config = dict(
    num_attention_heads=8,
    num_key_value_heads=8,
    vocab_size=5158,
    hidden_act='swiglu',
    norm='rmsnorm',
    positions='rope',
    rope_fraction=1.0,
    tie_word_embeddings=True,
    init_std_o=0.0,
    init_std_down=0.0,
    optimizer='muon_variant',
    schedule='wsd',
    final_lr_fraction=0.1,
    batch_tokens=32768,
    max_seq_len=768,
)
MLP neurons of a small language model. Each row is named by its layer, matrix (down: output weights) and neuron, and shows model dimensions 0-127. Each number is 128 + 32 x the weight over its row's rms, rounded and kept within 0 to 255. A neuron's up and down rows have the sign that makes its largest values positive.
A block is one neuron, or neurons of one layer that tend to fire together. After each block is what it responds to, as a language model described it from the Wikipedia text at the highest values.

L3.down171 [171 146 124 175 172  95  97 148 123  93 140 110 144 160 107 126 119 114 128 105  80 123 151 116  87 114 138 104 109 162 155 126 126 131 121  95 121 125  98 102 202 120  91 153 122  93 140 105 113 144  16 121 151 155 139  56 119  91 152 134  96  60 161 208  60  54 150  84 167 170 153 134 173  87 151 194  81 135 103  89 134 119 128 107 151 125  74 120 123  95 123 109  94 129 125 181 153 135  94 157  80  45 172 117 106 164 153 143 125 134 145  99 120  81 109  82 141 122 159 140 152  59 148 105 137  89 103  96]
L3.down493 [162 158 140 148 120 175 140 171 134  95 166 161  92 164  72 134 142  98 173 107 108 124 132 116 126 159 185  86 171 101 177  84 152 103 134  86  55 119 147 115 129 135 107 120 123 113 152 156 149 130  94 144  87 163 184  93 122 165 148 136  96  81 113 166 159 121 153 107 144 109 111 156 120 113 125 153 128 120 170 151 192  96 120  78 121 130  59 146 130  83 123 140 169 117 143 123 145 136  94 164 144  79 148 114 117 160 176 121 113 143 118 110 114 106  36 177 113  98  71 175 136  90 143 136  69 141 123 128]
L3.down780 [147  92 100 167 138 152 161 107  90  53 110  95  77 109 112 192 155  81 128  99  80  91 115 161  58 121 182 124 131 110 137  91 150 126 122 127 164 124 163 108 118 139 127 107 148 145 140  87 139 149 130 163  98 104 132  48  72 119 135 132 127  99 121 159 125 123 155 118 144  84  74 131 107 136 150 133  91 140 147 153 107 118 162 135 162 129 170 109 111  73  83 133  92 170 165  76 124 106 137 148 115  99  90 121 125 138 150 104 141 191  50 139 106 128 102 163 127 113 121  96  92  97 100 155  79 151 183 155]
L3.down810 [111 131  99 224 144 138 168 130 143  75 128  87 128 135 157 156 130 160 106 131 127 140 105 122 162 151 135 121 160  98 151  97 146 106 173  79 155  72 170 140  85 126 102 166 115 134 148  84 146  76 129 138  92  94 158  80 131 160 162 125 126 163 127 175 155  63 156 129 180 105 104 118 113 122 148 186 150  85 137 114 104 106 133 118  91 123  82 158 150  82 104 145 113 112 145  72 151 120  82 182 119  75 147 141 103  12 147 141 161 205 155 122 120  24 113 135 163 113 108 146 128 124 141 136 130  90 181 109]
Description: Structured line-end breaks. Line breaks ending a list item, infobox field, table row, or heading, just before the next "- " bullet or "|" table row.

L3.down80 [150 171  90 155  89 125 124 174 104 157 121 145 157 154 123 156 138 156 130 194 127 153  67  77 162 130 132 127 139  96  84 124 106 100  79 206 115 124 114 126  93 149 106 114 148 124 151 146  94  59 116 148 144 169 104  73  88 105  59 190 147 124 151  91  80 137 151 175  76 133 154 193  97  95 123 146  89 142 183  83  94 147 128 162  91  71  98 120 163 157 121 182 105 133 115  87 151  94 123 150 163 103 142 192 144 102 136 139 147 147 127  92 200 123 163 158 126 132  88 114 152 139 161 100 155 206 206 127]
L3.down237 [130  95  81 131 115 107 110 179 148 122 186 169 110 150 120 129 130 102 164  88 171 153 152 106 103 136 162  83 148 173 148 146 170 147 159 153 151 129 120 136 197 157 130 130  68 178 127 142 134 112 154 121 170  94 117 132 119 165  41 151 135  68 145 182 108 109 150 142 156 128 115 171 137 194 145 144  97 102 129  99 115 153 166 136  78 129  73 202 163 110 144  79 153 162 121 183 112 200 153  93  87 174 160 143  64  53 145  97 100 143 111 131 126 166 186 104 122 154  95 127 157 175 148 111 111  76 208 117]
L3.down375 [160 202  95 155 150  76 164 139 126 142  71 144 149 104  94 156 120 137 132 106 106 144 210 138  91 158 149 136 143 168 126 118 180 103  87 168  93 136 126  86 128  84 171 155 128 143 162 100 131  82 132 100 171 118 112 121 118 134 129  46 153 107 151  83 147  86 138 119 155 164 148 143 145 130  98 103  83 104 171 115 166 190 151  97 122 142 121 143 145 147  99  71 169 123 142 114 173 142 110 146 178 130 135 180 145 169 113 108 126 141 162 112 102 157  82 137 216 145 176 175 161 149 146 143 155  91 140 144]
L3.down721 [129 145  99 131 200 134  85 113 112 117 145 100 100  91 142 164 148 126 134 138 113 158  92 136 160 167 114 176 137 117  84  53 168 147  62  99 151 143 129 121 124 152 138 154  75 158 114 174 155  90 149 158 169 124  95 104 152 151 141 169 124  89  86 140 139 135 143 135 113 128 141 149 109 156  84 120 156 102 177 129 110 114 138 125 176 120 175 159 103  95 147 138 149 131 171 130  90 131 173  99 168 191 152 130 122 114 134 139  64 102 137 113 146 124 165 141 185 119  80 108 135 110 167  79  88 101 178 146]
Description: Mid-word subword fragments. Short word-internal fragments coming after a word's opening piece and before its ending, as in ab-ol-ished, diss-ol-ved, dep-end-ent, In-v-estigator.

L4.down9 [145 132  90 163  64 193 106 169 131 149 125 152  95  96 122 144  77  97 117 112  84 139 135 103 133 128 117  90  92 100 136 116 182 141 129  87 150  90 160 146  90 117  94 138 158 131 130 145 140  81 131  96 113  70 125  90 149 132 122  91  80 153 148 100 103  96 173 111 126 134 157  71 112 118 123 147 134 121 140 158  96 108 153 153 161 145  85 153 106 188  94 109 109 113 141 191 116 154 125 172 118 163 134  82 145 181 126  89 186  91  86 141 163  80 135 143 137 127 103 153 100 128 118 119  85  82 127 143]
L4.down46 [107 110 173 123 123 113 185 130 159 173 151 137 151 101 144  90 132  88  93 169 144  91  91 168 107 133 112 132 119  75  90 201 169 134 111 132  98  88 182 181 106  84 172 150 178 100 129 148 119 110  73  86 174 109 193 116 135 119 130 114 127 177  66 116 136  89 143  74 124 180 107 122 109 122 158 154 127  89 113 183  87 119 113 113 158 153 166 104 200 136  52 152 175 111 144 131  78 175 170 150  94 109 114 178  72 114 157 183 160 112  64 184 134 128 166 184  86 177  89 111  95 110 102 147 165 172 158 105]
L4.down50 [175 123 120 116 113  66 140 139  93 101 121 182 129 114  97 169 155 136 139 141 132 123  59 108  69  90 154 104  78 143 126 127 126 108 117 164 156 148 110 101 144 123 159  53 149 104 129 101  53 128  79 150 143 169 133 166 151 115 115 142 101  94 150 131 136 153 165 122 154 204 150 137 119 115  63 127 154 105 126  77  82 106 143 194 152 141 196 136  94  92 118 123 126 197 165 159 135  93 126 165 144 126 171 224  85 120 107  89  93 119  88  71 125 124 160 120 133 115  85 172 106 140 129  93  71 124 194 120]
L4.down64 [121 144 171  73 131 118 115 119 130 135 142  98  92  67  94 122 123  83  99 113 101 133 101 129 135 159 118 155 129 111 111 108 162 147 145 113 169 179 190  93 118 141 128 153 123 136 119 133 114  95 159 118 126 119 137  93  99 150 103 104 143 104 111 102 148 153 102 107  91 115 196 129 153 206 111 166 156 107 146  73 152  91 147 147 108 140 130  85 113 185 141 144 124 110  78 137 172 122 123 120 149 146  94 129 126  66 181 116  91 217 133 153 105 178 129 166 141 108  91  99  77  86 107  97 197 115 138 144]
L4.down254 [109 117 135  78 144 171 114 193 171 120 123 128 125 158 147 167 112 141  74 103 160 129 177 115 202 108  85 145 188 142 141 100 173  86 149 120 104 175 161 101 172 150 141 173 164 114 150 194 135  99 126 131 125  97 114 139 118 154 187 129 173 104 127 141 161  87 116 112 113 162  83 156 122 171 110 223 172 160  68 129  95 160 142 113 124 163 168 121 185 166 133 111 184  80 151 130 175 160 103 128 176 202  88 159  48 107  91 116 177 147  90 125 153 163 129 113 114 133 169 130 125  53 143  91 121 143  57 138]
L4.down293 [139 135 166 138 126  67 123 122 120 128 202 166 137 111 119 125 133  87 154 142 195 183 119 138 138 115 128 143 104 157 167 117 119 205 121 114 119 107 114 124  66 153 121 152 184 105  77 100 111 155 151 162 119 140  94  99 160  93 164 130 138 118 111 172 149 131 143 184 155 114 179  97 105  73  92 138  80 149 194 176 123 125 105 139  73 149  92 160  96  69 152 157 183 113 135 126  83 112 150 189 142 135 165  94 127 183 134 110 133 145 134 129 129 106 124 113 139 109 102 103 168 148 116 171 134  96 164 138]
L4.down327 [ 76 156 100 116 156 110  90  96  85 102 113 137 104 141 130  91 155 137 158 157 171 172 105 128 124  77 140 163 129 110 190 197 145 150 114 141 125 155 149 116 179 127 154 127 105 131 131 120 106 194 118  69 142 162 155  82 104  86 151 132 109  87 154  89 100  64 142 123 165 156  82 152  93 114 171 120  74 187 110 141  71 158 107 162 111 113 177 145 135 107 142 156 126 163 117 159  70 129  69 137  72 130 155 153  91 131 122 115 135 159 144 117 121 108  98 151  86 147 144  85 101 117  97 118  62 127 117 137]
L4.down361 [128 165 102 105 102 163 120  84 177 158 133 113 133 105 101 110  97  73 136 120 141  69  72 137 124 146 115 101 157  76  92 100 119 138 136 129  96 152 185 155 130  81 141  64 107  85 135 192 142  92 164 198 116 138 124 163 124  93 155 142 160 126  96  94 139 115 129 129  81 163 144 147 122 139 169 109 156 103 103 111 130 163 108  43 205 135 118 154 121 112 109 109 106 127 118  94 112 106 134 123 100 119  91 104  88 137 126  61 122 125 133 140 101  92 114  83  92 113 179 156  75 180  70 199  70 133 165 112]
L4.down406 [136  71 153 173 124 165 116 145 115 181 152 117 101 128  83 103  89 181 139 126 161 121 130 154 132 131  87 140  77 150 183  84 172 140 143  85 136  97 155 149 110 162 139 140 187 118 122 135 110  67 182 102 105 161 129 175 171 148 123  97 155 113  87 156 134 164 175 224 146 167 110 223  88 118 104 151 158 172 172  87 155 132 162  38  97  81 147 179 160 142 133 183 137  90 115  86  89 102 105 128 126  87  81 121 115 108 124 133 162  83 122  79 166 137 188 121 115 111 140  77 169 115 168  97 110 128 152 161]
L4.down558 [ 75 186 152 168 159 243 143  74 109  93 130 128 110 117  99 118 152 139 113 155 132 121 173 154 166 133 109 108  96 103 175 127 149 134 167 161  60 132 163 151 149 135 122 176 166 150 134 140  73  92 149 104 178 135 170  86  96 107 215 117 120 116 161 105 120  80 102  80  94 125 136 127 111 146 147 143 169 132 168 118 102 149 111 106 149 113 109 171 125 173 123  66  97 166 129 159 121 145 125 130 159 119  89 117  95 136 125 134 138 104 108 119 161 113 139 152 132 118 129  87  80 190 157  91  77  71 133 177]
L4.down586 [203 211  97 165 116 112 118  70 113 100 142 140 176 120 102 105 160 125 107 129 107 124  83 151 127 159 125 156  92 140 140 143 136  50 137 182  96 123 101 132  96 109  92 151 111 111  49 115 126  87 117 122 124 124  73 174  78 158  46 180  98 135 102 140  64 171 100 102 129 165 102 107  95 155 121  96  87 154 121 134 137  98 116  85 136 166 104 113 161 169 178 170  96 163 165  72 118 140 122  71 154 143  85 154 123 141 107 111 122 119 158 130 136 113 156  92  99 162 131 162 109  68  87 196 108 130 104  84]
L4.down599 [143 186 163 124 125 136 132 106 120 102 157 125 105 127 135  96 146 146 117 148  86 110 121 102 146 127 138 132 115 163 157 109  92  97 178 138 139  92 140  63 120 156  78 192 102 139  80 146  92  54 136 178  88 124 106  98 143  94 159 204 114 146 162 116 171 109 100 154 159 193 135 139  98 102 103  77 104 107 172 174 156 136 144 116 179 185 165 142 120 144 133 164  87 168 132 160 117 148  42 182  89 136 117 148 137  84 130 208 128 149 169 122 200 116 103 109 143 121 144 131 176 168 148  89 113 169 143 128]
L4.down654 [110 112 131 159 147 129 125 144 133 202 113 112 183 174 127 153 126 129 127 136 132 115  63 147 113 157  97 140 106 157 108 104 168 120 126 149 113 173 140 119 163 100 123 105 136 126 158 137 119  96 132 141 142 140 124 118 122 106 134 140  83 191 133 153  85  67 112 124 143 101  90 145  77 120 123 114  71 155 147  76 149  90  86 109 151 125  91 166 126 117 152 199  82 151 183 118 128 147 100 154 129 110 195 187 143 114 120 136 181  91  43 102 136 152 163  35  90 159 152  95 134  44 127 153 141  88 163 125]
L4.down659 [ 91 114 204 176 111 152 102 149  53 134 174 143 142 173  81 116 129 144 151  77 150 184 173 197  89 105 149  84 173 103 170 131 129 137 106  74 136 197  99 110 161 116 134 110 113 181 126 107  83 113 166 123 103  73 168 133 118 133 142 143 113 128  78 160 140 110 152 152 189 150  77 132 143 121 145 123 105 114 139  82 122 169  56 116 106 121 120 193 178 139 109 104 154 133 153 135  65  81 121  97 147  88 130  85 101 108 154  84 160 123  78 124 169 145 144 106 155 144 104  95 195 155 119 138  88 174 116 103]
L4.down685 [160  82 150  92  78 196 147 133 116 111 132 112 133 140 170 108 118 145 143 184 163 146 197 118 163 106  88 120 145 110 115 148 150 109  94 131 122 115 124 187  96 126 183 120 137 135  92 132  58 115 115 143 108 129 116 120 125  69 139 119 116 206 199 156 119 141 103 164 134 160 149  89 163 165 203 104  76 130 188 105 146  98  97 104  81 161 140 110 173  71  77 143  63 142 127 112 162 134 129 124 156  72 147  74 136 128 184 127  94 118  72 137 129 195  92 157 213  97 118 153 191 117 175 104 116 108  90 118]
L4.down764 [102 167 214 120 187 107 109 191 146 111 103 150 178 115 138 180  97 166  98 129 189 144 162 133 158 181 141 172 137 168 134 102  78 102 138 156  80  85 150 118 112 118 212 118  82  98 177 101  96 131 156 113  96  89 131 156 102 145 166 130 122 143 142  98  74 145 118 146 136 137 100 139 129 126 136 175 138 165  70 111 143  91 106 127  94  92 133 124 141 112 122 114 158 127 157 127  89 121 227 165  99  82 134 123  71 152 129 128 119 144 111 125 117 122 204 132 140 111  82 145 127 145 185 129  71 149 151 102]
Description: Mid-word continuation pieces. Short subword pieces in the middle of long split words, after a prefix-like start, as in Int-ro-duced, App-ro-ximately, acc-ur-ate, also According.

L4.down44 [142  81 125 140 139  56 107 127 124 108  83  74 105 108  67 177 113 175 130 142 146 112  85 168  80 133  90 138 173 110 135 142 111 128  95  97 141 211  90 121 105 210 171 132  62 131 122 135 115 105 112 197  95  55 125  99 106 117  95 112  91 144 150 133 124 171 117  97 110 147 136 170 124 152 130 138  87 151 187 149 200 167 203 189 129 154  93 153 138 147 120  84 130 157 136 165  93 166 141  97 164 132 118 170 162 164 119 151 107 175  72 146 172 137  96 115 157 125 191  93  75 130 105 152 110 158 186 113]
L4.down85 [ 74 123  97 182 137 178  89 144 199 118  90 149 126 165 133 149 122 254 162 164 105 151 132 124  88 133  98 179  83 118 115 157 136 115 111 140 115 128 124 111 156 159 133 129  98 105 209 125 113 118 122 162 163  99 115 110  62 128  79 162 119 140 183 107 144 138 114 147 153 123 110 114  94 137 127 115 159 133 171 164  74 105 126 131 124 137 139 124 105 181 141 148  38 162 105 135 124 118 164 109  79 124 128 109 104 140 113  95 183 105 103 168 151 154 111 148 139 177 160 106 139 157 129 168  91  84 185 107]
L4.down105 [188  79  96  67 126 104 157 104 102 156 148 140 168 139 115 132 159  87 107 155 123  79  97 153 134 137 133 152 133 124 155 112 154 137 118 182 223 146 116 106  59 136 101  70 121 143 103 106 129  89  89 149 108 131 203  87 147  78 143 167  83  78 146 105 143 160 154 133 111 149 109  78 117 186 139 166 169  82 123 131 121 172 148 133 122 162 138 105 160 110 142  81 130 101 138  88 113 152 148 112 113 151 123 176  93  82  83 121 121 177 159 132 114 110 128 153 141  78 131  99  95 127 108  69 163 136 121  91]
L4.down146 [130 129  90 136 177 131  96 109  81  71 147  69 118 185 215 168  98 128 152 134 117 125 123  96 167  87 101 150  99 128 131 125 144 131 149  96 132 116 161 168 107 120 100 140 117 172  86 165 130 144 127 119 111 134  86  93  79 107 171 181 108  97 142 181 158 123 205 114 106 102 102 111 103 169 129 161  98 164 105 165 118 188 135 175 140 133 174 182 121 111  85 121  87 150 164 109 126 157 136 112  67 105 131 126 115 175 143 199 175 150  79  90 108 109 146 152 134  94 209 183 138  88  96 197 187 101 148 179]
L4.down268 [111  75 187 152 111  86 151 107 148  76 225 181 142 104 146  82 144 135 156 132 151 104  97 168 161 170 104  99 125  71 128 133 162 102 198  88  86  90 120 184 105 120 166 100 108 151  78  99 169 116 111 147 127 182  79  40  98 146 126 106  68 192 120 122 120 129  71 121 127 162 163  95 108  97  86  93  91  89 122 155 138 125  92 109 156 117 133 114 127 113 101 112  77 117 143 134 108 100 151 139 185 157  70 121 130  96 193 159 197  95 126 184 118 144 168 119 146  89 166  79  97 117 120 167 122 122 102 131]
L4.down270 [138 134 118 168 174 175 138  97 101  78 172 133 110 162 117 131 113 162 121 111 144 134  73 145 144 142 108  86  91 192 128 135  96 111 135 161 145 111 139 127 116 210 157 151  79 165 109 106 128 122 105 153 128  91 135  69  53 167 145 101 101 180 129 142 158 112 129 148 148  83 142 153 109 111 122 103 135 155 172 106 125 123 120 131  61  48  47  98 104 128 158 146 136 128 114  91 130 153 125 102 192 190 101 100  73 122 157 141 158 127 138 142 116  87  83 160 126 105 186 183 158  89 105 114 127 148 106 157]
L4.down296 [204 171 128 121  98 168 178 125 114 136 124 136 163 138  82 136 112 137  93  83 110 136 123 158 133 121 162  98 174  90 158  90 194 128 121  84  98 183 107  74 136 138  99 139 121  91 118 104 167 130 109 188  88 123 159  97  69 129 131 115 134  99 140 152 132 100 145 101 144  73 211 147 132 139 125 117 131  84 191 109 177 119  92  88 160 102 131 166 135 120 110 103 133  89 145  78  99 139 101 110 167  67 128 140  90 106 106 117 159 136 110 114 126  98 108 146 145  93 126  91  92 125 149 132 109 175 145 149]
L4.down394 [138 104 157 141  92 112 136 141 146 159 131  60 115 155 132 146 140 124 163 123 133 113 137 193 151 133  87 217 110 112 140 222  89  73 104 129  99 107 110 103 109 113 152 114 114 120 124 134 164 103 145 135 120  92 124 132  81 151 159  88 116  83  78 138 107 151 151 115 149 102 152 158 135  98 147  97 127  99 159  78 175 155  87 165  97  95 101 152 147 132 110  81 121 144 111 117 143 119 123 190 127 139  96  98  84 214 154 106 121  79  76 148 117 131  88 124 104 125  97 142 141  78 116 108 141 134  94  61]
L4.down412 [176 159 118 118 164  76  97 124  82 124 106 134 182 179 143  68 104  99 117 181 113 155 104 154  82  80 154 144 171  99 118 111 160  84 144  49 147 140 135 114 143 159  98 147 127 102 117 114 161 134 162 155 105  85 162 101 121 104 129 115 116 117 157 161 133 112 126 122  93 105 142 152 118  84  77 101 144  95 129 106 167 141 126 122 111 147 204 101 147 155  65 107 124 140 137 164 103 187 156  97  97 107 129 141 171 138 130 161 133 191 161 120 119 126 140 141 204  87 110 143 133 178 103 151 100 156  52 159]
L4.down446 [177 104 112 148 113 174 194 130 116  75 129 138 109 165  97 161 134 140 123 143 118 129  71 128 122 105 145  52 110 106 190 132  98 163 161  45 109 180 182  88 157 146 121 147  60  86 154 182 135 145  88 154 134 170 140 111 177 125 161 141  99 137 126 123  60 123 135  95 125  88 215 106 143 135  71  87 149 166 160  66 148 152 117 101 159 110 100 169 102 117 103 110 154 134 117 153 123 175 127 147 101  95 157 160  96  77 100 146 126 129  85 100  86 110 100  92 113  71 167 158 125 127  92 142  92 162 179 104]
L4.down583 [143 124 137 133  93 118 147 190 122 115 145 102 105 144  96 105 161  29 180 102 128 133 100  95 102 165 113 157  90 148 140 121 148  93 166  90 109 114 129 112 124 154  94 101 159 106 140 117  97 106 151 186 131 173 168 144  99 150 164 107 146 139 132 147  95  90 104 140 155 132  54 149 175 175 199 135 150 120 104 120 163 118 132 172 150 132  77  95 154 125 133 108 119 192 117 133 116 172 129  91 159 180 156 170 134 141 161 131 155 175 136 152  44 113  56 138  93 117 219 155 134 100 158 174 111 110 135 109]
L4.down618 [185 104 166 111 117  88 168 123 139 129 137 169 113 156 106 122 121 142 149 102 127  95 134 130  82 136  95 116 123 138 164 120 168 102  78 122 156 190 112 105 132 169 129 141 161 198 167  81  98 170  88 142 132 132 155 120 131 162 135 156 132 157 123  92 150 141 158  81  71 105 137 102 161 148 129 181 114  93 122 169 103 181 155  97 121 118 128 160 122 151  67 180 114 160 135 153 124 145 128 113 138 125 117 122 117 174  55 183 143  72 149 128 141 114  92 113 176 171 178  61 100 103 125 187 164 125 157  96]
L4.down676 [140 107  65 151 107 139  90 135 128 178 155 136  61 158 127 134 177 103 162  70 104  77 108  47  80 167 119 164 143 112  51 133 126 121 136 158  81  73 148 126 182 122 199 105 143 122 132 117 151 101 122 117 138 150 121 107 141 126 151  99 116 110 122 102 130 121 147 135 191  84 181 121 127 133 141 123 183  95 184 145 137 106 161  99 139 151  93 101  77 153  94 157 132 148 143 113 138 135 132 153 105 107 140 144 126 112 179  82 129 144 146 175 119 148  90 108 139 103  86 120 144 149 140 179 159 193 103 111]
L4.down722 [157 131 117 123  94 147  99 114 161 115 142 132 112 161 157  97 109 127 127 133 164 156 117 148 150 137 128 131 114  90 120 121 118  90 169 125  92 139 110  93 111 163 152 137 114 153  98 102  92  85 112 141 116 147 140 157 148 149  82 182  85 176 110 135 131 126  94  92  29 160 140 150 159  69 177  71 175 104 156  72 119 127 149 139 182 163 132 116 103 163 173 105  76 132  51 133  20 159 178  97 111 136  85 161 162 171  81 129  69 199 164  97  48 117 104 155 114 185 117  64 101 186 141 128 107 138 151 175]
L4.down798 [164 141  60 108 176 142 169 128 116 158 183 142  89 134 122  63 155 142 105 129 143 189 191 101 137  83 101 124  99 142 133 117 156 121 150 103 147 197  89  88 132  98 133 103 115 200 122 129 168 136 114 184 159 107 105  85 109 160 112 165 149 122 141 153  98 190 123 104  81 131 145 112 164 163 143 185 142 141  97 174 107 146 160 126  75 161 190 163  86 142  97 112 132 137 134 126 100  93 110  99 137 121  92 106 100 153 156 143 146 120 136 150 116 142 115  62 127 148 113 135 171 112 171 141 157 168 122 127]
L4.down819 [108 149  83  55 107 183 160 114 156 126  81 121  97 187 148  64 131 151 178 154  92 115 122 157 127 131 171 111 139 180 133  79 162  99 141 114 130 148 136 111 103 120 137 127 162  59 118 143 151 147 189 141 162  77 133  93 144 146  84 112 114  74 122 180 156 118 141 131 139 143  86 161 176 125 131 141 146 153 138  81  94 146 124 120 129 102 105 148  85 183 106 164  91 101 113 182 133  91  77 140  97 149 127 162 124 139 139 134 186 157  62 103 152  87 128 178 168 177 145 108  94  90 104 127  84 157 158 174]
Description: Geographic list-structure tokens. Line breaks ending bullet items before the next "-", plus compass words (south, north, East) and units (km, mi) in geographic or infobox text.

L5.down292 [143 107 130  87  92 218 182 145 198 148 178 142 107 118  90 107  94 106 150 113 113 171 133 149 151 103 135 119 179 142 188  75  92  95 127 126 139 133 148 108 109 123 124  87 138  69 129 129 161 175 141 111  81 148 125 110 168 157  93 159 163 136  93  42 165 115 156 106 119  93  94 143 145 103 109 122 160 114 133  64 137 137 144 105 155 115 141 119 178 169 105 169  95 150 110  75 115 156 144  90  58  98 183  91 151 171 121 116 171 118  98 119 150 151  81 103 107 153 118 143 152  58 127 155 173 104 114 119]
Description: Mid-word subword fragments. Short subword pieces in the middle of a word, right after its opening letters, such as Gr-am-mar, conf-ig-uration, cons-ol-es, P-urs-uit; common in names and table rows.